config.yaml
attn_scale: 0.0884
schedule: "wsd"
decay_fraction: 0.743
MLP neurons of a small language model. Each row is named by its layer, matrix (gate and up: input weights; down: output weights) and neuron, and shows model dimensions 32-223. Each number is 128 + 24 x the weight over its row's rms, rounded and kept within 0 to 255. Numbers have three digits each. A neuron's up and down rows have the sign that makes its largest values positive.
After each neuron's rows, "fires after" lists the tokens most often just before its 100 highest values on Wikipedia text that the model never trained on.

L3.gate818:143157113103122123129130087106147115137136082114139137099156137092137133133135139127095138095098133200087123137123093132123143157150121122144159162116139110118095087127095136075123134146097166126122154099124123155129117147143126113130164131150133098117139129135118123096097122101084131080080139099109130099138124126129132126144136080129112122105148079170100146108104113143145130100148089130152130128127110134118095111069157129170106144081151149153150166110127087132126125133114107156071123138150132150144154131133085154157099129117123105150169137126142136143130123124102141162
L3.up818:114127101124134102136139145148099134112094152102123129157101090101133120149143134078130103155139117146141101116117165134171111145131113151119093138148126164077153143129159125127141147118099141147157139096160145146142121116119088101117143118116123170103125150149137150147119131085159138114190146127152092156127107081124112146118121125109138087155096136076101158150137153125170147133144138140140151087140125129176121108178094169092147112141090115155105147161117117133143130144103140143144165149093141134119079105127126131120118164138156135125132126121041138117093146174175137069
L3.down818:133110087130133082156167161128111155151145133125135128127145101118159091122099147138125132079124128142208131157119145125153103154154150118105103112164116134145117136133140097118146118127127115124125131108134102089149174098111102130147090109122144156136085124153126135144155111134154105184164120119139130135128137125077095118163184145124115120150170179110159133118132167171091144154098131138167178156148079101110111116143126128131124152136139134125111132149108178114099130126131118150104133101091107135136113135124129072092093102154132152153144119134145132111132103139126117096
fires after: " |", "l", " ", "lo", " opp", "ort"

L8.gate24:153121154129122155125128160099081125117094105139130146121128118125133119124166152094107134144135119100121135182101134115134113098134152123125088108141140152130117095150143122114122122144107155120129091139091140146157149099123147154134114142152133116141141126129086105132116123100146166113115173137111146175097107186128156133144090120090120150125102130116128133150109145119108173122144144137144094151109124122135118154114154140102126144084161130137098128172161119152078157134118130091111117164141109145124108130120147071155091079093137127133123139132153136121164147113070150116
L8.up24:122107156147112105112156157134135115146114132177149140161102148090130151137170147113129075096163113118146138127160131105141139130115126117146089136117177134100148074158155122153137159121118123136146127140134095136121099141101156163123125114133119105154187117106161112133118141120106091043143167146147116141098161098154130112135146102099127149153163184136138137134136088155092158090107145155155170128124092166114116137114137149147130143123132153158118132118105142118101139106114091082156110141144080106176129154112124148116132114130112107113136124145151142179070113123105091121
L8.down24:102113117122134121148125127147114141161100141096130145126088135108173158104122138124134115132132122128101118110108112123121144089141102153164168133139144081090119105162164135190173149122077136151136143130119117095132090150117134125141117118116156151162106173160159160111122129176165101099148174124143154138152080164144143154142149115135126109109142155106143164161153128144156117164133180152125121121139149108161124129093145208162103123154164127148125160109125126143081106160100093142105104137130138114164116153073086083106118093104138142119091113115122099100087117128138107131
fires after: " B", " L", "L", " Ar", "B", " |"

L10.gate1433:165158116119131172092102131153135156124094094142131113145129095169143119119121158166138168126108152100100117141137139133118117074101131099137147102133152128087166130082151169109124128139106146115131116099140154143102119071114170160149114165138127153096148114118158117132094083067120113114151157137079154103127090130133117109142111181118094125134138130108128067102132070079138134142103135155137121138124146144116112134115133107136127130168140135105138142146090159134141096085112122124109136106135136134107141092142125141133110125138135150191120139071159125151151179101121119104
L10.up1433:112095079100161140112070118153085109127140153161180149113156161137178139121131108116110125140101111082122079115131107161099123124087143112161074108116135199116124110133116140158105111078110138109122135152136136132110161094121150110135120143130140132161166161113145119147117085126110137117107161134124151110110151142108143104113092168147152155176110158162083115129126116110136150164166136146145136145119104126138154132148126110121183110090170115107121119128164118078109112104099097159074147135092129138122114089154127152123143106148170133085111123133101159142126134139113117131
L10.down1433:148196179144145141104069138133131116154128086151104133123146084132162139137122161124149149135141161109145094114157046153125133114129152131131158093166128126178145121131138108122133127121092170123153161112122143163094141137095129148112162085103131155132124162120157170135069121108107122138147154138122122085119123103175114152163129138144099152132140155113099067123165145093153096097095132093096146141132164145181186180088121095099123139139142107097160105118105119112146137157141125136152127133138153146108121154149113137159131106150149097147112114082103145155129135101167166118
fires after: " ", " the", " c", "\n", " ("

L7.gate262:107123125111120139100149198133100099133123154136155086134096163164119087167102113109122135171147157146163161141156110165150135128134137140123131093132132106137121132143084175151147134144142159117104141147121114116133151155073164141157121114142145155092121162113160112131132111128137113150108133174088075088106140158121120105146169119108154125120139120133152145120122146154136120094114112102089149156165076127145146153151107131106158120101124124148118115079132175133109131092104061102084131122113093124134136103176182158114155113066138110134107136130147106145135136081103122120
L7.up262:145126146118125121088119147154134088094157123097099099169159122128130140080138077126141158140114123117115160048131141102191139143171130099114106124117095142137155139152105156095097147088133157143111129142127095106107140134150096072121135115139117170113118141161126110133118095078131163117154101145103118182077189144161155134113175127146130130099125142107141103150160142122138113071164126155125114123165112158105122142128106104114114130141133159106139088096171119143099106108146144106122093093158108131119161153152161132111127138131074175160148104148176157141108130107106111149
L7.down262:143154123134142115141154199151089166114103114120090173119112127127102132104172145087163086142127133148101109144117113156122126117131095147120114067109160099120140159130156141110147146121120121129154126126129115163104135121112117122129157145162123191122151196143163147135136143102101063144123120113064130079097080122116097119125113131099103118113126102135117134117121119167111174114112130106087131183160155137106136189125112079145154083128123145131148132092142115148154113110158093136119127149145120155153132117163195111120156093126154125069134135131152086131123124123121144127
fires after: " |", " the", " a", "-", " up", "at"

L8.gate450:133121103110136132165106145129153109140110126151116126150110142117127129111145099114116116149130158134111154154126095181126124178152136159168159147110136114112102132129122124126148133116119136109117119121171107116094117109170155136156095082127082098118146147109167106086126122086129103104144158098129136092150137134101161115121152185190157099157127144134110103149151134148114143103149090117101167141128129155107125132129122161157095127091129138149141113108114144120133131100115133096077132147137115147101121118161157123134163132147120157165157139134186139159115097177110144133
L8.up450:101125133090128141136104118154128110143109173137141102096163090158115121151072130132129152119122106152160116120128161096090157150122153131105143109156109128126123151195126128116102118129141101165127203163145145159135169089140174131157137100164144112122106144122156155155157098143089109099104113122115154107151151149142145149115126155146126111144106142145120122141108120139096114140112119128166153034110140128137119147128101130140134115138094143123097128131140136123069147142111130099119146087134130078128087114144104087111098106118107098149106127120118133086158144175123140115
L8.down450:112121150082155127073172148146129136114085135115175128169144114159120137132115128129154116154135119132173116155134133144174141117099126125137126153136102133128140105172097175126096112134116099138124152143075149136141191104172140134079115119168144145127104084123156146136161080154097081089106126134095110134127152123075137102101186145075100097139124149135112117131102092134054128128125108106158131113086153117128131158104135088114136068131138135159148148120121099119099120134108127090168150104158120078099110123114109128158126122114151115172134134114109126140110133113115121198
fires after: " |", " G", " ", " C", "0"

L8.gate182:154160113155145109096121091129091105136169077135100153092080147135155090146132144161176107106120120110090161137125111130136076156128169130137136120158123145133100159087143164123134119142117140123142143152086115169087141111116148126149164145083111124106123145137177082120116136136093092144122115075100130122118145149122133140128124137127123139124143121112149104158120086114111069110100179127164113103172134112144193177090140120159133115120102112144115177074139122144115100159149118113125134145101158152144135126142127133133138125119147140150139106170115146136150171157138161072
L8.up182:185131103170102101136126153114107161156116096125159153131113116113132169124117131121140127116147151106181078133122086166108106169154148066120136146124138140175100139148115094181147124157115121170184124148132126160139080121128138130117100091161147088142140133107174138121099161088117156141096133107144113137190116141134147141140153148144153140113130124074165114129119108158108161130120157083112152136142124164102126146105123149170140108107110126089114125123121181128095137121126141118134161122120113105149124135156095149132103139154111116151132133142094128150102093123076140098
L8.down182:128125099125117153102134138153129089157139120150091146139113155125125163095125143088113099148131140172157138115086149156106118181140106144155099108133156117136132121122102099121107125116131126113122134152108144133130123099088113097141115095152139121142146106155097120132143089118148120122116150054134152124142112112152144164116123136099139142116137142138139142131128127114148108090106137114087162146132075107152120138122140164124164133162098172124113111115132161110133118120126140129172078184124107128090138173128114175085119066138089129090158160176113121113121101106106121119
fires after: " B", "B", " G", " b", "G", " g"

L7.gate627:182117097130137171107165158111140127110117136123090145112152115120150172119138143164068125114102186164088124136138149123166147130142110095165111079157129149153112131109130113107147082093123135127124108160143088087116162126126138086157115141126121121147124130136135115121123120132151133113077117147133151156124102136111126177119099161100115112093134112130100107176143154121096190086131127110142128139097110126179111194110134084107131123115166138121117124145121124140110127111113117107113130128130133140092173159129103130126133098128124117129129131157102094145184115153134123167
L7.up627:081123145162147141196126136160107114118118090132069150140175086114131126155127147100158130132108151124122157185139105148132121121158142156161135087139165145112102116148168130136137102117099140103145099129125100137134154109104171128103141114134159119153107128163123127115108126109140107121151116116110132148121109084133115142112149123118152122127103099146118124116115140130132137086099146130101154106103153101102136159089177106150141142138121162098087092140092195103138118164116142122159115155099124128136112151154139126142139105110129110159197143164126149142189115159130145127
L7.down627:189142153146127110118115111154163147115121158137140110133131119113133085105133112100167099108097091114130144119122137107114128116156127137100086096142123131088149119114115152134141120113139152138175149123155135153117089108101137122133103102140097104145102129151096131162069120136116090116063112113103135123169126123122122171132100128138118109116148152171132144162148121082136070077075128155143139143088138166139138164110162167083095146097123147139107143139087136141101122115132156117134079158140178105124141118135160138136123150118094124146172136116118141149127132134093128166
fires after: " St", " |", " st", "St", " Christ", " B"

L7.gate1479:107131098100107118139160126114130098114134101100161142157165141128120129145127149134097069146101157171135136128137129099130068120154160144156113140160147119065114139097104145125157189159085120136149099167146106127111151106158101123102121128097122092121151160107152173143141123110129128139173157137155162107133147127156108123105141139145138112112165101142104140114148160146137079122154094100151100116099095097163097111121157107174123147083100128140118111122117125108094065126120109141143140119136135115119094153104154080128132103139156170120119110129134128146097146077126118108
L7.up1479:153117111149126154087128134130114150115125128196115144096181117111137198097109177124083113126139145144100086098133085136141114117116163069118150087155104134106134075123114111107104080133115117144140122127146087167104134133142143096161143153159164144147133142052148150127110138101099104100151176157119116132111149138177118137131123132131121125132105141116135124159128131131125154127106129119145135098106131160113141141154149128148071157119159125144142142108103127131157159119130109115114122172100139128119133143107158132102158084103142123137141148136139141160097134101134122101
L7.down1479:124144142164091132125139142117106139168123167163106125140110122094116101127137117136104119137165126133140091080139136158121175170136131118129119096136123134101155135144077126190136093145131124113095110097119105150145110137146127117115108112098131146141105066147138147141137128177134169123128173134141132126070128134149156108151106126145162112139129138116162131157107136120128148129132111124157114155120126122122105134119129122138095102170119149160138157133138124130135062122151119113125124141136120115142132175119146099133127114080099141122171096158172125109139111166085118130
fires after: " l", " L", " Br", " B", " cr", "ic"

L3.gate944:118103150109115150105079144142115087094099133102100133149138132125105139153119095125105154164108148116156126126117130144122119107129140159107083112164122141114123127121119108134126128145122128117113123124117176122109092155155109142124105097089097155095155139138107136149150090104153127099132127153128092163116136129095094120139110143138122121152120129163154188149131131140152115125121122127156130094069093148113119114140128089126116152113175182132149127128151107106094103163116131113127126127174131184124119075133144131097116132156186145114175138144119116140164102102099153121
L3.up944:124119133153146145095115144196118122138131120162119161145142098144107144155119153125136120151107109161174123124171119134130107155123159098136076126143131163102170157150134134129102119163152127089132141177173124134158129146117154143116098113124141186084139124116101160116137090115118153110109140159163126129141133164154114110110114137063120097130098112144124138103154125112146116112117118125135113104121102142095107140091099165144116110084114181115110086138114103117128145162118148145140141135136168098109084118143147163097114088151135155139129126126137147165126170141125140168
L3.down944:072135104139143114121075151120095157118082157141135161121120160109131090130109132109111113168122123087154089121155105160146110157137148151107099101122118077119106142150142107096128127125129139149027164126101119108132148096123149048099144109158117136137144090099117165129095135105172141167122138124148077155158139136143151102160132150115118140166145111137127097153167111164148113144140106134121112120107135131108120143098107131130106133118128131157148095167125143163094117110098146113094115128162089143092118115093104147086135138105174142170105120106091091103111115153134151122
fires after: ")", " |\n", ")\n", "0", " C"

L3.gate1095:120112140105133119130115111147141123191140146114127142134165144119117156152119117135149126111126109105133127152093100139127105115148100115138155110146094162089179132125109101112119130141124119128147108127108122152154134090116142137190125125139120135109076102140133154168115133080144098109157135135129136200101110130144149148145105154111109093147120139150128110142108104152158123122121148139160147131160111147127131106095133114065119188101126146150140140124169142114099155133132079094135117109103171102114156078101147108107075126155121168110142149153133156145107154124111090120
L3.up1095:127149137097135093147176150147146111123171137111119142139124097144120128096116118143104129160161122138153144172168106128145084128115169118101102165121122122154120121137114140170095107122093159129125093154114153137140086135144127121114087153127085113106153155165103095124147108106159085099160153080108133159074116154151136109071151140139107120146100161119108167117110085134122126144106122111136123145140144123165144114091102113094123141121164105153129134154148164150101133134134141120109088088137064118123143099146149145140145156119124166094149133125136153141139080128112151148
L3.down1095:128110131151135123118167141151123153137126130150124131132157083148093109093188173141160142166154158120128134087135151144121126148113170125124113163149179138162089138139160149161146147138142160103161144160164112138135130102117106145132135140121138116120194134133129085114146089162131124136096129160116153094157120134099127111127136130113138130112122102135099112144126166105165091144100102108158137135126152139145058138102152129155107120170157127144140138146094115169171082086145140147129146152152100160145129144105129180125129086105149098135167120138102150145151119100117154138
fires after: " ", ".", " (", " un"